python train.py --num_key_value_heads=1 --head_dim=64 --intermediate_size=2688 --norm="layernorm" --rope_fraction=1.0 --attn_scale=0.125 --bias="none" --parallel_block=false --init_std_o=0.0386 --decay_shape="pow" --max_seq_len=512
MLP neurons of a small language model. Each row is named by its layer, matrix (up: input weights; down: output weights) and neuron, and shows model dimensions 176-303. Each number is 500 + 25 x the weight over its row's rms, rounded and kept within 0 to 999. Numbers have three digits each.
After each neuron's rows, "fires on" lists the tokens most often at its 100 highest values on Wikipedia text that the model never trained on; "fires before" lists the tokens most often just after its 100 highest values on Wikipedia text that the model never trained on. A number after a token or word is its count.

L4.up1910:475508459491451498498492507505526531510496514489547456496486434473526514495493495498520549549463545523505503495516515488492478511506488520471488504476469459494537495501479528458506499465492513524503511470512531515496523486508490504475518474538525468510512486524459496519495495511558559522521467501509523520566491526449511534530499506507519514468507513474495471506551467529478459516511
L4.down1910:464493514504436471470519469499581485479505463518528520535471509515540527534453530501488485516500497497486501477522488514517496507484490450494520475500493522473486520476460542461489492490458490492487535498498539474468508496512507533510474505516468462495459523500507530539478505509487496628529483481423507471536475468493500468479512498468503453510508533460463499496539490510494472473510
fires on: "==" 59, "\n" 35
fires before: "\n" 41, "| " 35, "\n\n" 20

L4.up442:505476518537487510504519458511505475482466495468475507505452492499548472467482471455490495475489492503490503493500495554495493484485501465482498481498493494517519523487456524524494505503461481534499519461518425471549497483501493501536515447489524510483534511499493525446535519471510508490512476478517483476512463524507510507487476452484505498481486532481527480472499495506518464494466
L4.down442:514525509510515519509498500535476545488475522497526503532512490451574508460470467471516509547509486479498496443513556523501499483438479487495504515496497507530477469505508508475537487509540486505488488544512529511506499503545445476523507503513559530434553492473477466518470470503490445562460539480474496566480480484514517491501489464520516534534446502517462474508525456470533514502518
fires on: "==" 30, "| " 27, "===" 26
fires before: "\n" 30, "\n\n" 27, " " 12, "not " 7, "Title " 6

L4.up1197:482504499528506514489494513485574440469513508484528465513490500551513479491507496454492528525515505502504518514489451488493503521545451468522494453517538514470497502544524473523497484515505543507505532471473529528497519553478531488531550477510531518523492538474494489520564483490531507548491466513508470508461462501514493477524529555520558517519495476505461491483510513530520454502485
L4.down1197:488462513540483502531483461507541533513461475491524478534505491498492480467495546479511493485510507494473516485432513487530490503507515516531523517473484464475505533522496521546476498514531507492498514484537489496517518468525509502499489492516475525482510521497537497490483499526475504560477507462485466509547491465480494511518476462496495486485502485529491517528549494479482480532474
fires on: "==" 66, "\n" 21, "for " 5
fires before: "\n" 50, "| " 20, "\n\n" 17

L4.up2128:516472530500495481542499474497508498498484482483502497514488479514490497530538507500522474553496538506499487469499509485522487530519492484499518457495480520524459519527540485496489498499442543467465520506502504529470495480488572492519503525506488495549474480452474488512480486503479510587509493498508489491513547547481474544507516538516467484504509516497501492443505494527458503530466
L4.down2128:510501531467502514506468558518504453497514502467535477482500464466514488506504518477507538479492491450495467486503545517495482516538513483497480492478487488469482494483476545498517532480503510474484509512514450506534489511485487485522507522490489496513498485483548506474484486497486508621549483511472489521461493483511514500496498468493465517491486518510478496546514523492475495485474
fires on: "==" 95
fires before: "\n" 60, "\n\n" 39

L4.up1577:527481507496466538484507518525504453473468456516517487495503460528520492502502523484480479472496528478514475472470520496434481501487516473524553482476496521483503541497479452481542487495500507457462500512498543502500503481498459525522502492537479547507508539501506479507511498512526463547501541506476516507497531486531476510513476492522504479486505445484516518490476519517500506462506
L4.down1577:475477522475536513508482502534518488490472523509492457549484494522528502505487499432496481501483501525533455525491513492497488500522495531539499478525462525520489525488474481512488496522510496472506508492489497535481539479465496496518493486525472500521521545468454517523541499489533466471483490507483532518484490516498480496492514506479451499504521435469528479519517502489496505457487
fires on: "1" 31, "3" 19, "0" 11, "2" 10, "1 " 9, "0 " 9
fires before: "–" 44, "| " 14, "-" 9, ", " 8

L4.up2593:509462556488537487489513505438513550495502477473482466464487490483477535497512504529502517534473458487512493471512473506498462513524496491493485502470498533487514515537496469520432471509505540477536450504519478487504493476483440511510476484492519525503472522481468517513516509506475508535556497502448517482494551585504504523515487543520530480508476523514480536529478526521436536494493
L4.down2593:471477537538495465465538485521478451525545550519479501495483519473511535503546514494535475487514530490471466503492532494485503497483540525500469504478473500540487476486462499570488536519480506521476495505467461495474509487489490525526541520492516515462488530503530498479520530505494521563464492512533437457528457473469470468474527501470495503465501515520521513452557505529506488493495
fires on: "==" 96
fires before: "\n" 67, "\n\n" 31

L4.up1456:499515483441481517496507552494524483470466478487526484503500492463482505514478480480505494475488500477531453465505476505534475475536528525507485467472527534534482509483464470454486517483489495498499448494418499537523483538535455530506489462523485511548497541530480489499516495505494497546456512468506472538497508542508480486494484496496534507497519495531550507513544498499505538486539
L4.down1456:521519462478502509468490516508469485484512467537520504523482479498505479531535445483491502510462512514468512454503536512523522498456510530543513492488501531483513540442502476490478526509505486471498494498438532494536552505524485478494528478504475502511499479479526503463516530465508506410518488522503482498523499544529513524460483496536509530563518511514536462489549486506505525501520
fires on: "0" 29, "2" 9, "1" 8, "3" 8, "the " 7, "7" 6
fires before: ", " 30, ". " 14, "s" 9, "s " 7, "." 5

L4.up76:538481460502482501523491516503477485486548500479521465501526484525492464468504501482492499535529516517471523510508487480483499550520492503484451516509464486519507483551512502495553465539485491491476473510507507464478489519486516490510565495500481496540471493530492530537496498497498527525509471528487501510523497514522501494494445521495473538497493488486476533527469524492471523545518
L4.down76:520472479544498476520486488485503494472544521456530520464497484474507496557501528500535499526497514502486502506482523526529487533481529472496499519497462437501509511500504509465509497517493476522498498474481470510488524506495512496536512502537452475533482483482496546565496507536483488625492485514431520466478479500497534508522491496508448533472486492445478543494535513465515474527474
fires on: "==" 59, "\n" 33, "\n\n" 4
fires before: "\n" 40, "| " 29, "\n\n" 23, "- " 4

L4.up2588:501495505508503528499496557562496457501516487448508485496494507498498514486502480494527459490485485517506483503528498509487473511515484492477497463522464495467472481528552496464467469487495472505520490501503490492497533497545487518495442494509484498517513531467490478538473527497535488457507519473471471459529478472463521504465519496465516486461504519517487518484503510504527491514472
L4.down2588:492487485509478460461501488516502492478521533497518483499500521499529461469503523485490536469497477512506520485472492504502512482504501534481494463477508498497503507500543515460557536510545465493569505517479474509481506488507472550489510520515440500448505544515478540523512506505488509503459493481518547470508498492571472509514533510485500496483525527515502484498547493526507508497491
fires on: "|" 43, "| " 12, ". " 7, "Ref" 6, "Length " 5, "head " 5
fires before: "\n" 44, "|" 13, ". " 6

L4.up166:541485531492537522492487490498509472491482442442531506498512493509509506523479514499459512506502508515491484471504493509484488485517487491498518477481517460510520524485477498487474475517479513493478515452512479509488519486455512445515543495511514494488504527529471498500504568489477487571484488514507486499516534508495493445523473553527489544496513506499498483493521463518526528500507
L4.down166:494534536548575512516515516515514523525512471480490482553516498517506504475490512487505519546459485527488532525501536504498471488556521494488489475478519480511504466485503484482529482529454507479518517482532545509452496494570528499462543475537532528477464494493522570499492520469519496552483477496481514504495463500485512462533542498492505491530498504466475489490519504533506492529496
fires on: "==" 40, "\n\n" 18, "\n" 17, ". " 6
fires before: "\n" 24, "\n\n" 19, "| " 16, "==" 5, "The " 5

L4.up1198:492490495508527487458514525459531477490487480503564510506517494519478471498482506549502510521544519486493471524513475535511517502516490487441494451486470489537482526532533470495481485460470500505491508495486535472504475503473502476512519502568472526523492488502453509556476442497523487538493476546513479523523509495493487519495498492526496483443493502464563477521484522488478465533494
L4.down1198:483521493493493526501457546509509527494465518506494454505477455522507509532537512471535503483494491491477471495501482561515448541522514478494458530517517479533511506518496502479554507510502504515475503477513484477491486494470525504507512522514548558497528531508523528496493479514539476544505523482496484516461505504485480496537495518500435471509534513488485487507540458501499496495516
fires on: "==" 95
fires before: "\n" 64, "\n\n" 34

L4.up550:462442436482515483510510497463487485440506472491502546500480527508540497505492555497520491520481496524494530449502477507551543461487536496507520540499522515492506504494527478473500497449519526530527459488478492474539531514463535476504512564508501501501478489537449507512498500511490507483515500522532490455525517481451511514500496508478535517473498482509516528479511515534508541516524
L4.down550:550491513486502519487544527546458473569499548499498506485516445527437522508514461520533518508479496522548521517495501519466491497503526509513508462473475474519486510482512526520502532504485494463481504546468473490492504537510522499472495490481528527490484489467501503506522481503519486560484542517519458505492516514496493497563529517483548501477488500498548512516528474501491448474487
fires on: "\n" 71, "| " 4
fires before: "| " 31, "- " 22

L4.up1501:528496536518514521497548487468495513525473462453525475493494510506503475492494501516491523514525467500494509486478487495519511531520481492470533497500513504529538485505474507468496524493453549477507506517488476517488482469503502521526515524495490441469497495466509528488538534513532477539535521524519474463529520519505527530515490518517521509571561517548533511479505495465519471524470
L4.down1501:488511494441490541522469471544505497538484527510506537494505495484504481467510508483513513523500483476492524521507522471542484480516479537524477490509498484491510500508495518495526503504446497520493446447524468512449519462507524508465495483476466481495516482468489469524506517534490486619494469500523527480467472541497517497515518520481497492500496499498522502521554494465476514518510
fires on: "==" 96
fires before: "\n" 66, "\n\n" 31

L4.up2433:506508474511472465464517497513469497453482521506499479500462504486492526459498555482481472495505514510511534486477517540531531497515501483523494533531497483459496476455456527495509526508513509487496492536472478489481523487507471498532499497490513506509525439515533499471484511501499524490471462489500491529507473485502536532516454538491519495502471547454496494509507494499496542500463
L4.down2433:506499490554489542425514516472543491496503514489481504485518527484523479483532528484475497557484498465522532447489558508503487476505486517510472558447492509474472481478506477514472521476461462546516463532527534512499522476474492477529481480497564482527523501484491555512494486521514513483499505501499520513481458520563458510545497507510514469497529538493492479458520489505489515536471
fires on: "Title " 15, "|" 13, " " 9, "' " 7, "% " 6, "ener" 5
fires before: "| " 24, "\n" 11, "|" 7, "(" 5, "bah" 5

L4.up2174:490524481519478460521469513518502495495553516463512549494509491483513519500494454477507494473523485487514488527484537490478484459502502493493471511475499483477519521467514480480453480502456510490458471500476467480482542451467512468506474492474525482500485506507478447493507453471464467545525477483476499513489541510491512499505502480492554466517489454546497491536483506504486501517497
L4.down2174:509526453507487539472499511524503513504527488497544497550497469486509516491471501491479477486491517489465518481531527533529496497489448558490496487454512521463524536518541500537503506521497537515513487541517484490487485447476504526488471516489482529536525484516493496510505488466506501630468481514483449497502505532510540492501480483480550503533494476505485468511515527501536488526467
fires on: "==" 70, "\n" 17, "===" 11
fires before: "\n" 48, "\n\n" 32, "| " 9, "- " 7

L4.up972:506476561509507481472495540481544535537489519451512503466512480481525492531491495486468498530502477468508498507509499473562516516478518517505507481523489443489486540438482457540502470506521499493517499490507483561499512481528483532493495506463488476504522521471514496509465502502533535585510508520531536509522484539468497505550507501507534487484489483528502546478505455501505467526518
L4.down972:486488510501493527469482525529536515485489468542521531511487479492525513531511489472500508467524533506507470505517484479474509524503499501519538490486515500517482470459516520502501506526495522486474497501515507476488527476495457532511477483549490505534519518480520518470530507486503536592497500494514520480487504481490526458482498520497464480500509500535516507516518472476522539451530
fires on: "==" 95
fires before: "\n" 69, "\n\n" 31

L4.up1019:505530486527493523497487497516504495504503466518502519478508484523492514523486459473473490523556526503490524468483515511524467530493499498516473465507483473517521476477507482465511531481416517488518535482543546544488483476487503524561552490463493484499457518501522526511497533456521530535484500526497489474497497508478543448529500540493521509504556524509478462493556517550494510508476
L4.down1019:509538498553454515507505525529561489476481497477494525470514473446509517518452452478520506508455521504480505466480512491493493519495488505502522500500513503514539517488520458490496497511449524487460507458504494506513471519459502461504506508504500518524481490469471558461465500540522491646506518513499497467490516506525491495531502518497538503526520501496503492466519534499470499481485
fires on: "==" 69, "\n" 28
fires before: "\n" 46, "| " 27, "\n\n" 24

L4.up2320:517496483507508429422510524483503499445484463471488491505530438506515495514528470485482508510497525523529496496488507528533505527520474509477486520488459522487508509494480492528459504487466554455489509536486436471504488518480524499485523494537514531508492511530476453521481469515505465503490499516466491491507540521493494510509492488479456461521528513483510468516435542510505531474519
L4.down2320:493491501505537498515486497485515496474515477529482495534471516504496492478524495511493498483479503438516476529464529529471486540534507493477514509514484470513509485501497470542430548504475502502519489534537504488488536468507545501497485464535493524570488527508486494471507504481509488548496509495482517478501526506438528502537488511482506489514479472496509456528454501542484535486533
fires on: "==" 55, "===" 39, ":" 4
fires before: "\n" 54, "\n\n" 44

L4.up2559:489423483509500543498476491518493461474452511464545528488502464469502476465447515503483501517506481505463540545491533492529468434472548485497473481503472467484498478463476504491471484455527483504510541510504500501526493525460497473467525485513508531483514501493458513536461509509477509527506476464526527533511458525540480471500493507487492453508515469504470513501547495506524517490533
L4.down2559:525431479473541449535460512546507533505499552487483505488473506416528488523516519546511472503511494460502498491507550498518451505509507489498466495538520513442481497476514501485496456465534497522497536506508505532491504465506509476481559451504517525482492512528528480524476500549462546552502496474456525516465499504476540529458486496527513498508502518445474484482484505524530469532515
fires on: "==" 61, "===" 7, "still " 5, "which " 4
fires before: "\n" 39, "\n\n" 30